Weights of a small GPT-style language model, trained from scratch on English Wikipedia.
Size: width 256, 4 heads of 64 (2 for keys and values), MLP 704 SwiGLU, vocabulary 4096.
Architecture: RMSNorm before each block, rotary positions, biases, untied embeddings, normalized queries and keys.
Training: a variant of Muon for these matrices, 5286 steps.
MLP neurons of a small language model. Each row is named by its layer, matrix (gate and up: input weights) and neuron, and shows model dimensions 0-127. Each number is 500 + 25 x the weight over its row's rms, rounded and kept within 0 to 999. Numbers have three digits each. A neuron's up and down rows have the sign that makes its largest values positive.
A block is one neuron, or neurons of one layer that tend to fire together. After each block is what it responds to, as a language model described it from the Wikipedia text at the highest values.

L10.gate114:531515499503540474515520504515465518504532490486488503507496461507539502526525484521539492489509504477507510510518511522542531471495469460520495515521506480529470501480523529553503511478482499494510509456502478493470523544498488516500534533515499502521523502477489545510539484474530519515559468496531457520527510528543523507534504534525514472513475524520498504552480484518471524502514
L10.up114:480537516520515467549511513473475502502519454478534527510482490480508525481507499496501512482527482497485496574524504548513512497522496502523485534494495502495523481496458510531531507538524490518479531458508466512462545507506453505490502485499491482510468487460511492529530515531509516528526495550528479510498526526480524509481501498503481494507519477518548499480463518500487504455484
L10.gate118:481512462466523459545492496490511541523519520458486482520507524490492490525481486503497574502440453505489543524484509504556531521539476484499485517489462479436512512486504523480488490499486519539476486499537509506498506516484520526499470475451474518514512495499489481516489514502492497471501494518536464504472534464473523526528513500508511484483482513556499476530534465501485533491477
L10.up118:524484480489554534549424471501448471518476495483471482513499469476462489482481465524506479517457493498513511498460496467507519532519474457505455512511551490537494478490499486503547489474478539514525496498511477484484477496524482509487473525460506509488476552518488467487532520524475491515527558510510480461464478511519500486539509506500501473513472536486530518506510503464484526493449
L10.gate144:517541520496472465478480535515528479512463514464503538536560476491515485502500447508509462485478474536499483531502464498498451497528505469488491526505492513517520521472487468444495493528498524512479490493527551532504497515435458493503490561489442488511475511456464511502509515493470501497540484466509512521467495539512539475505452502511493515484497534505480476509480477491539494513491
L10.up144:489519487486546514468531512503480487563514474477508578502493537482474495538506469495501477448559523496490504484489488528499480475515481538507488490516516497484513506480466502476499459511506481496493491503537503475516517517499562515522460513465476490512531480482542477541506522472502478475498474503476477488453469501511482477545498502471458468510530487496495540515516484510501473511520
L10.gate202:541517491502488485551468521514507497515512482498490514519487504506522539528515534497509496541486497528474546532461509534559577524479504465467483479489498502486479512548477475500465503481502493544489484458489486502513503495499473500496436544472513447510515502455508484483486544534497474489506514512508466455536535510486517500507458450514507430516487537482470512500444461499521508454507
L10.up202:499530470529512508524479514479461514474484531513489506489548519488498514488507470476450524522474532551501514490503486440504535499479492525472468525503534487517436492506532482493504465473473487521486544511495480488535499491468523498487515516506468445481489499484517529492535505509521505491498533484490465512487477539488499490478482513503518500482488527476558521524478479483499491532499
L10.gate204:487497537486512499500481491560508508522516487516472518490535481543500499515490475487480490487527512496516538490506478515517464501517515496541507480479487483535519507450446524482505488488514509542498496493470544495474493528495507510528464449514455508503501504516559553522503519506496529452481524472487527473459441451497472512465544443472469485492505572532553561473432468482536518482519
L10.up204:526465518529528480510476491509465495459503530495477498570494484527477506543513483480496510474493516508482501498454483515477478509498465474505500491539453433520507501524527481472481496523493491548506491478549506503504483509508471492496465503522480551520501471470461484539516514501531547503522517543482528481474434463524510502456469529538485495488513540451499540495504491456508469488544
L10.gate278:518511528455518460494528499456462503548510563462493504485518514488511484507484483522503542468517507507507506517488494502531487446487512459493496478490445503513526450481489503454519472507489515518489493492522508486507512569501494495498477524490501508454507507473478506461486534501512526492561514525557506494521466503511512535516499507561491488493513542511467501488489494526515483516471
L10.up278:480506485493505454502512479537529467462491489507477541526465484487480515472452467533423450487471526482527515496436550513474467460480468478474507525474494539534471528490475508469506503520497495536476499541515522525510500535504466479467453498494532510519481485492530551507487492476491468475521503500512503507480493485509490503466488499475482502520505494521515468477508533499476491536502
L10.gate289:511523462497495476514507562503482541477496503473471510499459534488465447499495494515533499474459526454518565507487501539529495464534525539556459528522522502484477494507506537540546537483506501522507506462484521464509496508529494483491513538536561490478504484465499523508507515528497489511482533494485515478506503508531527461481465466457521518502466469499480509492476469501480532481504
L10.up289:514490487475504466517516521520504561504496528508461497493504519498474473491491474501551435484540538460473520468513537513530494496493524513530541505505491482476525480517502504507519454467500484492525480474505515492502544480515525483467460502517554492472562485496492530492506502519486530487525497529497544484518455501464483495473499518472478470523476521441550515495506480522498507491480
L10.gate355:485475509494535456525511522494506479495443527471459497492494518467472529442515511497513527449490509492482503523493535450503564512549523456488503502523495470521529533469508521516523509436494495528561493482519543466520474502504508522463507514504519490485470501480501506506522522542508541492455496526491468487479520507450520535511499498482520546500474507452531533475511514531507485500494
L10.up355:522521495497545502510534476528531494545517457499510499508514468482508500482513455458472518532506471516494474502519532490501501478481492498468502505542531502476526501527491485503513527491515532507481518479502451536488544522498533453499523522496548492514484497521504514520492513476493525523493499458505449497490509522479502503517496471532529459535492498497507503521470554513512522536515
L10.gate356:547532505471457498456503525491489497460489546534522509498499511518474527535491495469501513523480522521504511501498520511487499495522522514543494534493490506512477521508462510475516486478531472532446470477491476512507532481500494494476484515464525455486482521538510496525486469473473480508497503467516500456502512470498499532472475513523486446485459473503499524508455433479538496496556
L10.up356:494500515488503510532520515523550479527525468508493523518503435490532515489519519503492515538535503497509531498541474484483544483486467493489512467545490495512474476481480487494518460508509483476483481464512502539498501470495543496497483508476517501529524499500539524525547490545488487482525426475475490519484548485476498516473489492552499538498507524523464522455483433472467512470503
L10.gate427:482501488514517465480518470469492510500467482512512503460507496536498485512522523477501523513526494526488517501491539528523518543484507532504444526480501518478471541506535476497495472468507524489507490499485491491505467544479479509514514485463490488491489535478535588519479511510495460482523508477518500460525499513464571514453461486459484491496491538506481521473498505502515489502546
L10.up427:467489469537522511527523500530493493468483480520440518493508515518490488557469518529497464560503495521555532541485508495486523494483540505493512481488491460523521504506531518490494513453557476542548455502508502519514507467470510497513522509472473520533498477527475533528502514484477505517527510483495466557501517519490507508501539504492515472481488480544530475510499529470467472508521
L10.gate539:499553505512488476499448523481560519483438491467499539478477522495498488478436509512515513529498509530509506518529511509521546466520540518459529465483517494513521471483462470473526512473530527509513464532524524505483495578463518523475459527479538484486497470496550526501487491468488479517503505503499497517489506514529503513478463519472485520494534496497517487492456509529565504495532
L10.up539:478505477510473469485522533476502470498509493501502508525471485509491504474519513499470487534487496521513506518541519500470518535468505511514497471557474491458493516478547510488518479497482531488461488491542471538492520501477466491523517455565504526494510517485497477466535497477507520518499525525487481501485546478535506491514486505503494450520528560563494496508512512467490491500521
L10.gate609:508481467537495471568506480468511530466508549507506495530516506513496488534489499469503500487521465519478514478486512494516513562478523484523479498488463493500494497504496502432490501490478479489471444505490475452484472512443463482470486484510506514450527539470486523546456484522474506556425544488493500498537505562515489534495482515525549484505511501494542521499455495468500477498490
L10.up609:524506495532512461506472527504499525534470500486544540457430473466509540505454490524499478514564503520567496511500478491527483474485497479479523506494495463506528467509513512479477499471487521520508542481505511519489516560487470501481513481534512525496532493499554468503492498508513500515516530514488457511477515494459502488512485546461510529456505526515529470485477506499509502508478
L10.gate610:460540538505511505545465460484461509520494492551524495495460513472518494477479509470505528456556491499491515480527521508479548513494464510446508529515500499469519496510473506523454488496527494501511480540526483554520539489508510463467492553456494516484505506492516531495479492501496543484508467532476499483520533506504536508493493480523464494500488487488507499500491512520527499470503
L10.up610:510503508493509548500507473502512449492482512533493495544492515510502496467505522515477487504492517502487518508486512539515528481535527513523501557459476483483457492564481521477478479474526483508488475504553507454525502462510489470490495528501499510457505487515515498522511450515498505457519465504551560469533501556509486505512482501487520474526499522537492527500506553490508501467497
L10.gate634:438497519502489479475458515477481471483522488508468530502548516494525541497519493541554547511474533490494512492526503504533515489504545533507495469466531490508487501518438503512485450503468462538511502482505477508496527477519512485535484476494480526501501444526472468537533477494486488551471495493473474479500548483524514494479505488498551465485530500473479476487514456516533526491520
L10.up634:497514518489529504481482500539490479517528493500523528500478475448512506482486530488489550532497524493475497482531518508528479506475525527501524495519538520515515524552473482501548476509508482492518464496510474445539562489520532478507530519494515497496526500470515461525471487466529473530458465543519533489495479490491470485485521478556510501484451518499500516526489493457485503480486
L10.gate659:527536496472512510500496561502539511485509512470535502478484553468477506496526493503493527499537544483511484514497513472470507484514510512526506506499501461508508519506472513487521496503469546538491555489488494522466520530490450480505497513534518481512517539492517493497497515525504467508513524475496495469516484511491517467481495502491513483520493519492507487478488511495522465424489
L10.up659:466479473505518512533519449463479520464559510476496502533540580468502491494543509533477508524520525469500481553519506498482534503457494513497516493519477537488496478499510524526477526551492519521473532496518512536532514485482490498529496476500497493492543519454501515505465526534485488510487503486525463486448495523460528520478475513463528480493497468563483514532557482474480500513516
L10.gate687:532512493489525461500505516503466479466502490508482485550492459530474539484507510484516490505511515522510517454508519533475533455457461486502493506488548483481471483486493570483486474523483488547513489500503470516493523496523512480468529499499507467521517482500515473515480496472525539521519508486498480461535434516473544476523454495486489488527459558525525527480555562513535503488493
L10.up687:493492489465503425462487515499496477461491475511473473526531522472521502458485487457488513507513510543514534547460550439510518507511516478486516528489527543499480522508485519493470521520471505512522489492478498499534481522534500511492483502496482503492522530466537470498500535510491499550520467476533542508478538458553498454505503461501492484475442533514476482499508518525489491499536
Responds to: The final token that completes a year or a place name in biographies, tables and locations, e.g. 192|3, Dallas, Texas, Ut|ah.

L10.gate7:460525472506487459534533509460508490480501475487500525521478512532506509495499516500501509512477495493478510510551547518489533507472512548498460576518518496482489467493502470519520491481518531485492492508498513478498526460510475471502455484473506502498475471475473488503486462528494491521531511490497487519512506466535509501519493536471502467481493496489504472481489483514510497494492
L10.up7:485468517487486469498463510429530488502521461502485476448487503480535484564520535508468499512471473508475510480479515484554510527492494496454463510557476503453483464504498478525484491502536517506502490490508461503530528531523497482506473513482473477488516455492534503495490493511544485507488488516532530461516544519504478516480499490536558464479457486500465496453485544480499484492490
L10.gate11:504529529456539476546520535481510525491536460481514515493514492503495489526509518531517462483533541462510492499487498519514496505526446501534524494520489507578507500507499457512512510523498496483493494513471491465527503511497462510476510498485517507501520513520476504515531550465491500503485464502520435475480485482514508478517518526502483479499481466523527472478525499501511525480524
L10.up11:491532508494537512536480466466489482494512556509519507468493500488461516488529509482477527540518486480504467496494478507524511451466481503473477446467487518503510499476503511511477491519496428482538530511508519526511536486473543485504509518493505534506469491547468497518510493503483496543530525503522470522516537522502496551509495494475504503429540539516485460542473471466494470485511
L10.gate25:486498468521489510501489524522494521479469508493563483505512521478475509555516537422518462490510472474473496441498479485499490470485537485475475516538493523467501523514529477465531470521523471510508495461513465499489481503540500482491506519499510538469483506502490504505502597481507529540542458492518496498532538527537537520495482488495510501446473510506488469516460459488481480503527
L10.up25:471528504492491465530572508492516490468517479479496521537480497518495491493542541487518498529509426518508515453550538502536494499473467544501508502507499463503474498524523495515475525498508482504538507519501505540495506462465494489457490510539481523500500540489513494532465469474478528501502499522496477514521480523513475491500479483459571476487498510568506550527464486481473521494498
L10.gate164:486507468491503499462450476493501551466464474470480522522475513494520501491577512550502514536537476544519533511461505508561512487506480537489485464449487482587478470490517511540506492529511507500502488518519518515498516461535515524500491536507525481541486485470467524506489450478479506512496466480489485513510523475531484478507489470487524463480464505494492503502523519470515522503547
L10.up164:475516505481541558489474545537493527527524485478500530512510536504508500544538519510460479541484473498469494518480469513538516449498475502489472479455444460517471470471481511499524507527457499484463494491521475478474469473563477497482472480499484520468515478494492508495524522466532531475489512463503490500499484483518516517494469470492480475544491480519482489552490463471511495529500
L10.gate187:492554471474501523458550505484460476507490462491536501514514541486477528512488467510526527493527497489480506537477506486473563472539507474532503534449464500478487536526472512502504478524436496474551432490491516447507469448477486482468501512482493513460511500521479514487454500501525516486505458530491517500526498504527497473469473491493539493511492526478486503498524506507544506463501
L10.up187:539523490489568473475533521561474500486519508519495520498484529496470494519533531485501555499485498514511521472502445522542496525465503517504473472500485504493506473489556532485516546515500527497549529521527484507483532511479507500529493491433553508493479549507485474473449513537515487472557548528519463570491471496485528497512509499507520542508490479505527475484511482506511489499518
L10.gate189:501485541535506500535466510482506489491453470515512488496480496493517488521494509487510459507459511528457499490474451488505488539500494509518461499482511489507513493517502514473525523514471475538470556475488513446518501480527522508527491521464499508488499483479484562542461536439540492505538510502517515503508487469491532492532584504486484529497567485534490507524494532516497511502501
L10.up189:495485456461478514525530493527539509498483509456483440501501515480454476464478468491500500454493497508507506506502501512527479470467505469493502456506465481507444507454499480501468508501465514527533501507505529517477485478537477542474529497476444538490473547525547486555444539500512473494498484488507502537495517504508499520505491500517498525509500532483478517483498478493461489459487
L10.gate306:507511463455498543459546462498503550480519526497499490469526487546497468502492505509492528503513478515501504486475494512541503498495500531474521504512506504538497502477537473488523530539473488495514542473517510489485513470496499496487523537507513542479479490558494492491565508522463536516504478493485508474526466489457475502487477504507482495475505477534479511475522448493515495526470
L10.up306:479498491502522521510502532513509495486461477485540495492493480490457491503482486482535527493513546542513517512518538495469484472509541508478507517506498492541488496486544492479514508541494537511483530546498468470495537536500516501470492487480502471488442495533432509518541524455449498485510464493504486495490513534513508472495477466506503530518511516491513533546538495525470451520549
L10.gate371:512493507495509520476514502513521495515499537510520492533534502483527503479488528506515514549495560493549511516498497494512478538521507552452435515476479503500466517511487504490463534512508518477470506484481520488499475499517520490476520559491518500510485448496480499508513475498531478505482497533492509479492494523470518472491494466508495501491461522474520549494465482510508479523466
L10.up371:493476469473483525496504529522494471507498505515508492478468517470490461509461516497499476484516507515545501534504520470492492508487532550508513489483496556501474484482492495486471496506469497482541507453505494534494501523512482498477495505521462482523464480511485490495465491507545538489472457479570462527484508521487542516511544469487516488475506507471537498487531518496515496486494
L10.gate394:491506482501484478489511476482492549513504490484564529501525514512496469501506492504494514575491527505497464491526494487473502474550497519486490470445530461502532507564497535499481488509503508523486527529508496486493507474491485531549509507512576494487444441505505524474512473508516523511496500462501471457527533518517514488516492479517519495488476504509486504514488480488500471514471
L10.up394:510539468499494504498489495492499559474466501514541512572500503514491482455506528524523497526479522481500451496476499525506483513507533540529528517428481484513491514502487544479483438541530514486524512499500494508528538498489467502572531510512477483530504497475508504491516525500487491435466515509455511466509516539508532508564502481511534513507470526500509539506535505486510476505487
L10.gate414:544551437504554466534495512495476486461484488515508483531492509545480491511474516450538521494489499511474514534516540525513498514519504529491517505494520487506532506503482520537496489503455490456507490489487529476502483480472540515449454517492510513488487557480472467475500500538481518484446499525477498507482503432516523480507489482532477518492528515503467486458499530506459513477439
L10.up414:473531548494509504507482485542514516501496488489467528523468505537475504489489488497492518527518520524478500459468530519498520468509483509490465475512468504490522483485464539519496488482510435496476482498525496516488479459515537531463517519453476504477490506497482469461524487545497480505515505520551522508497543476524486477487480463474489525505470522499536480502503473491477491482496
L10.gate443:503508544524533486484498495536514486461505489496469492487549474484521525513449526473505452519510505503485526506499504481479504486517500511503498473479556538551497507553515521459475511538485472510514469484500451458512526481508499555503492505500515480490495463490420489569487497490513508501491478479459530513469485468500525503501528480511498546476544517542513482482558474480514509561491
L10.up443:511539515512504498511495503535481475521489535439505505488520516516530508518476527471505519469516497509526541484541505475443497536525485464502514519466507496483530485535516552469480534516502543537511506487512481477486550511537488511523487488460482504484508460528464507543480488527524487509493501495512502549476525488489561468476595473516485517503531521518511517521480463505528493526466
L10.gate480:536479497496457404465489496505515526522488496520490480514537480460530476521475526479480491533539514518456485540510512480487452478502521555497496501513469528456508472523535478529510509499502505479489531494473497514533511518520506466545484508502528491505486510510497489474511465462497506540491502503501505535477433492518492503448463451543516529485499486482466495481463491549538489500495
L10.up480:471502515472468519507514453525494514505484482497521510492471485507509528499557538478502505469522533524489468517471527499474485505529523486511500507501490545467517493558487470518525476487533486493498519463504531485511490520487483457486469487474487507490531528483473442545528535497546542515541505515520549508449508536467497522490467488534495528494522503475503515529521519533516484476489
L10.gate503:525503477494485477506513475487484493471456494470445513489469485461477524589480494436501432466526482509504520483489518483501514530527519448507496446471487482556485491477506512488485514522530473518488506490520484471502529541492459457494486482451539521440445518483488457524523501509551474509554504505519497474450521479540517473503503509485532502462492523514497495496494507502499494483509
L10.up503:485470560497515470498522452530488483485468500494500490534453475483517529488486481458517469457540541502495521491487470531498480488476527437503488495533529470538485491490444500486473493482513495545483532516519468506544522522489519522457509528493537498473464508525483488484476505548550504483482493483474493496495498521520486506474526467552520511477518518508509491468484505513542502495543
L10.gate615:491495469501509538458497486500505507492471472509557516454537520484520527506467519499456460462497455496502503472488475504464507471541478458503503547512466489515520494508452528515500472514466493494515511486508510475530514511545511547498485530501599532469496469515501505513487500505486489474472486516492546488486536460449512477500453492480500504494488533444487506476456513534518507523501
L10.up615:479511476486510527520515489507495481507512512508480476459487488508530492532540501506482507495505475515538502519525484500475528500465496549486509530521467488469493520497469472491503509460512510499541529542480500527527494484496481489489500512517503473531494480496521491480513463504502546535478543514510491508529521476502490468494512535479505517507508520489474569530476527492452476542509
L10.gate631:520486535455471510496503497526497477494488483490511499489487506558518475451513507460506516522472474536466455559460478495436506534524531498502498530500530467547524505499455524491491467483472515445521509440476487496510502484508518505525492523495545473492439486472465474504449493487474545479488502468478511456486525508495491479478480469507508513500483498555526499506522501523526504477497
L10.up631:504542512492520470479473492524461529541491517504466496493521541526523472487490441478509487502533511544475498483487515470431466499510488505548470462475527520479520549492539519484509519523509469505460491498461457518497506529481509471478529487477534470497460524524516512487518518490451509516493539495475532498534513479529504494483538465540479486466488501468507536519504490526521492489513
L10.gate685:506488473487497486502518485517489527492534461523484528547479526536501494517477491500469524504504480492506499563479482519444524493543492480492498530493494499540552521497503488502520522530482484496474489519454515503519521502490494500511511485523526513463474480532504493518524492525510516500533497494510479487471501490459480508528467465552551497531451492486505526521453515519508558446510
L10.up685:494514492480518498517510481472511506508509500508536513494501533478511490532472521549482497561475520541511505448474495488473481510476483519496497501534509490484522516508490505503547526519462474488485529526473485509491502497488561477476474481481514493485467511521507509504481507482488482496531470498495500568538509479519479509489490490503508491512505467518482529492504490517508479462494
Responds to: Fires on the line break right after a Wikipedia article title line (e.g. "= Air Liquide =") and on sentence-final periods fused to a word's last letters (County, Humanities, Drago).

L3.gate310:491498507517494479533504502489565472507516506523508525532467424498498540486483491525519449518430483436495510496548507499486517507476525552507482503510533489503511507528466475510509481496536496493438530482522485529515463526504541495537530484515466528546498460509506567532500490506464502528523502484510496445472521505500492506539506491501514506518508498538506479502525495435492495508483
L3.up310:482536489481489476483526474534531490476508533542486524544466473491493531469523528543488471483534501455497478496491505476477502507512498500540487487543524495509501529495505495472494489475533505520481506493466509497511483483491484512514474527497478480492505481504487468465516475476476530502536522476510497509454546502514479477499500489545511484534493497515467502473499510499484496494536
L3.gate313:502528521468513469526475479519486481504443557523512486548495558462481552478534509546463487510521525504488502498472510480486537478504476476461502511502492467549463539512478556552503520484514468469523489514479502519526538498507490499487447516503514514501528500465539462535516486480540526499497504449493506507497533455503532473514457511471489495481524551523516457491507507504506478513519
L3.up313:500516482488531450523497480493510502504494507496506449537465545447488529465490549567466490494567527536521497516505526511501512474532501454483492529502487474533425516479505514543516491491531472488505504503454492478495525512497496488521521524492479528483525474479537486518467460488539491460477526466518499512527499477498541510495469487495514511491503561494511459485493553524494470509510
L3.gate391:488521520485528484480502439510487560490467517527499475514458482524489535459521487488533463497544510534503479475450531517487504492505492501496511496467508529497541541505498475464475489493540514498486477465499451477550522501503495478508473476475519514486512546490528486510509530507477516573542492538525519508501502483540510470495513480494487491450511503476533498496490495469456469478472
L3.up391:493499527475504490457514458502496547462468513511507451547487465505498545473543461478540459498471516532500479491454525509483501488482474505497532521455539511480535515521539483496481480489526530508527503440514475468556534550502494501500483515505504491479500546505509520500476516465491522508506481503503498493491522495533525481466524511460487497474509493497521488501497505493460477496506
L3.gate440:526473501475536473513518478516456464464490476517504512469515473494507538452521522535476450494514505533549529472516518483488512515514487527501528473502538502495491482542522548511515529503475512534502494481491479513516517479519503483531472538481507518520514503487525524526523512487498528530505476502509494503485521498527478501538501509514530493502489501498451528477538569525521510514461
L3.up440:451549535528537474496525502436505532564545532519524512509492488516495476519515531495514507485484520438490456504525506487494517500501506486531481500539512517503517562502496461562532469526496485481497482509502508493466495499503475526507530523532520511479501477502495536473487491527502520551491504497449501483522469510480505503504514549496514482514517534482496521518472466505504544494505
Responds to: Country, nationality or geographic-scope words used as modifiers before a noun, e.g. UK tour, German film, US$, world No. 1, Federal Court.

L5.gate579:517524442489492529494488510477476495484461473502509441474472483486507524481521500550508533527465532484515502496503475504482461513519516471562488480521522472506467520482476532532520482486508530508518468508501496546517519492512533549526506479497556538542465490550492544494491450502478490475498538459490497479515483487501497506542465503513547544469502488497493476493494498478450494525484
L5.up579:482498504516554523538522491502501476483476473499544532499523499546500521493495503443533510502496508525527485492473515519477489504510488487471458500462532466535526528499532490454526504489551480505511477498511474509496467473510487501502487450539520475509457460503459500495528485521494496506508480506513513499479493475481553509486499496479443479517495553522521500453493501501516487490462
Responds to: Tokens closing a noun phrase or heading: relative "which" after a noun (courses which, space which), closing "==" of section titles, and word-final periods (Count-y., Philippin-es.).

L3.gate146:522496536493482493490543490478544516521488456525485501497483538527500482497509495538534468509489529528500503475472498506477470475517512470466503512502512472466512512482511545509498517540490457501472493487509544534474512464505540517477518515566571553446493508480480504483486481507452485525489480528473495527524532494495494499538469475537505471522498483508514540481479475574525500500506
L3.up146:502536521487493480475494511544479466496482498499506495472480511471499514500527514483521525510540500471463483470507547510512492540482443515494522476490436496528492541496487446473511465523509531506478508493503493449529483513513518501510564476482496503536491502510498523477554517489516492484472502485447495495506507473512490519504519564558508495506493491502450493509526526479533508487466
L3.gate225:483505487518507477514479450485492508483500481525537549479513441518487550498515521498507487463512503526525526499504506502516501514507482501531492527472505492508491533483516540527495536482547451476537506523525497494439450523503528511542497498477499548495506501510505516499524485509463520490510495497482463495522430491477440489484499507512491563512450461511504517512489519546539484534532
L3.up225:504450499524516515519450479545501523550498493559488512486473489507493500508510500467519542473476522512525466495528472523463444487495486493516463516466513451538494523478511481488464547514484504517509547528527470481481469494527456470562475472442467506541494478521519507483470519502482506524507469560473480546504540465525519534519521502485551522485434499500479480494493455507505453526504
L3.gate279:480506565494530458467508479487470482542530508488518526469467450465543514506463465458499523560513521482517496486475496497508433478484485519466515487497498514501455486467481483485510511506498483492495563502501510494511496484499518476472544490537548466523502479533493503486451554497513517478459457513517467514509499488474481525502479514483554539479481517511509480486514532488451475527531
L3.up279:483521507484504496460536535487483494528517512520529480535488489517513524503470514498531544533523532529445530508513535472467499464500480526507501511472511479494485494501508509471486515482534543497538515499498521510547518485511485501528524506509488471486511508534545454489439482545489483502502507461545513462585527515501514533463504483484484504508531444488535512525509532497501448488500
L3.gate699:485498493528512529488473476540496557510554505548516510443499506525525467495510484488525520506528511496505483461480499480496517518498511495468532521520485456535549483539489503481541468479489486525504521478536533468481469463505523517504481499522487523510475556480497481515507509522463529507500507544524409475506514506504514446479460523531457454479528469472486487533526500490481513480500
L3.up699:485540520502512531474497497546513485490500462495511466472504459481551471489487500489519520497516524477488504507530514505506522522526462485487514519464465495488476475493553537462479493529493495460544499528506556511525570476507522520478484543528465506545480515489571476533506526480511476534481473497518480502485489495512502475493543497497533527532530483503491474507538520461487509497490
Responds to: Periods right after a single capital or short fragment in initials and abbreviations (K. sp., Pos., T. J., B.P.T.), and word-pieces continuing such fragments (Sp-irits, Il-lyrian).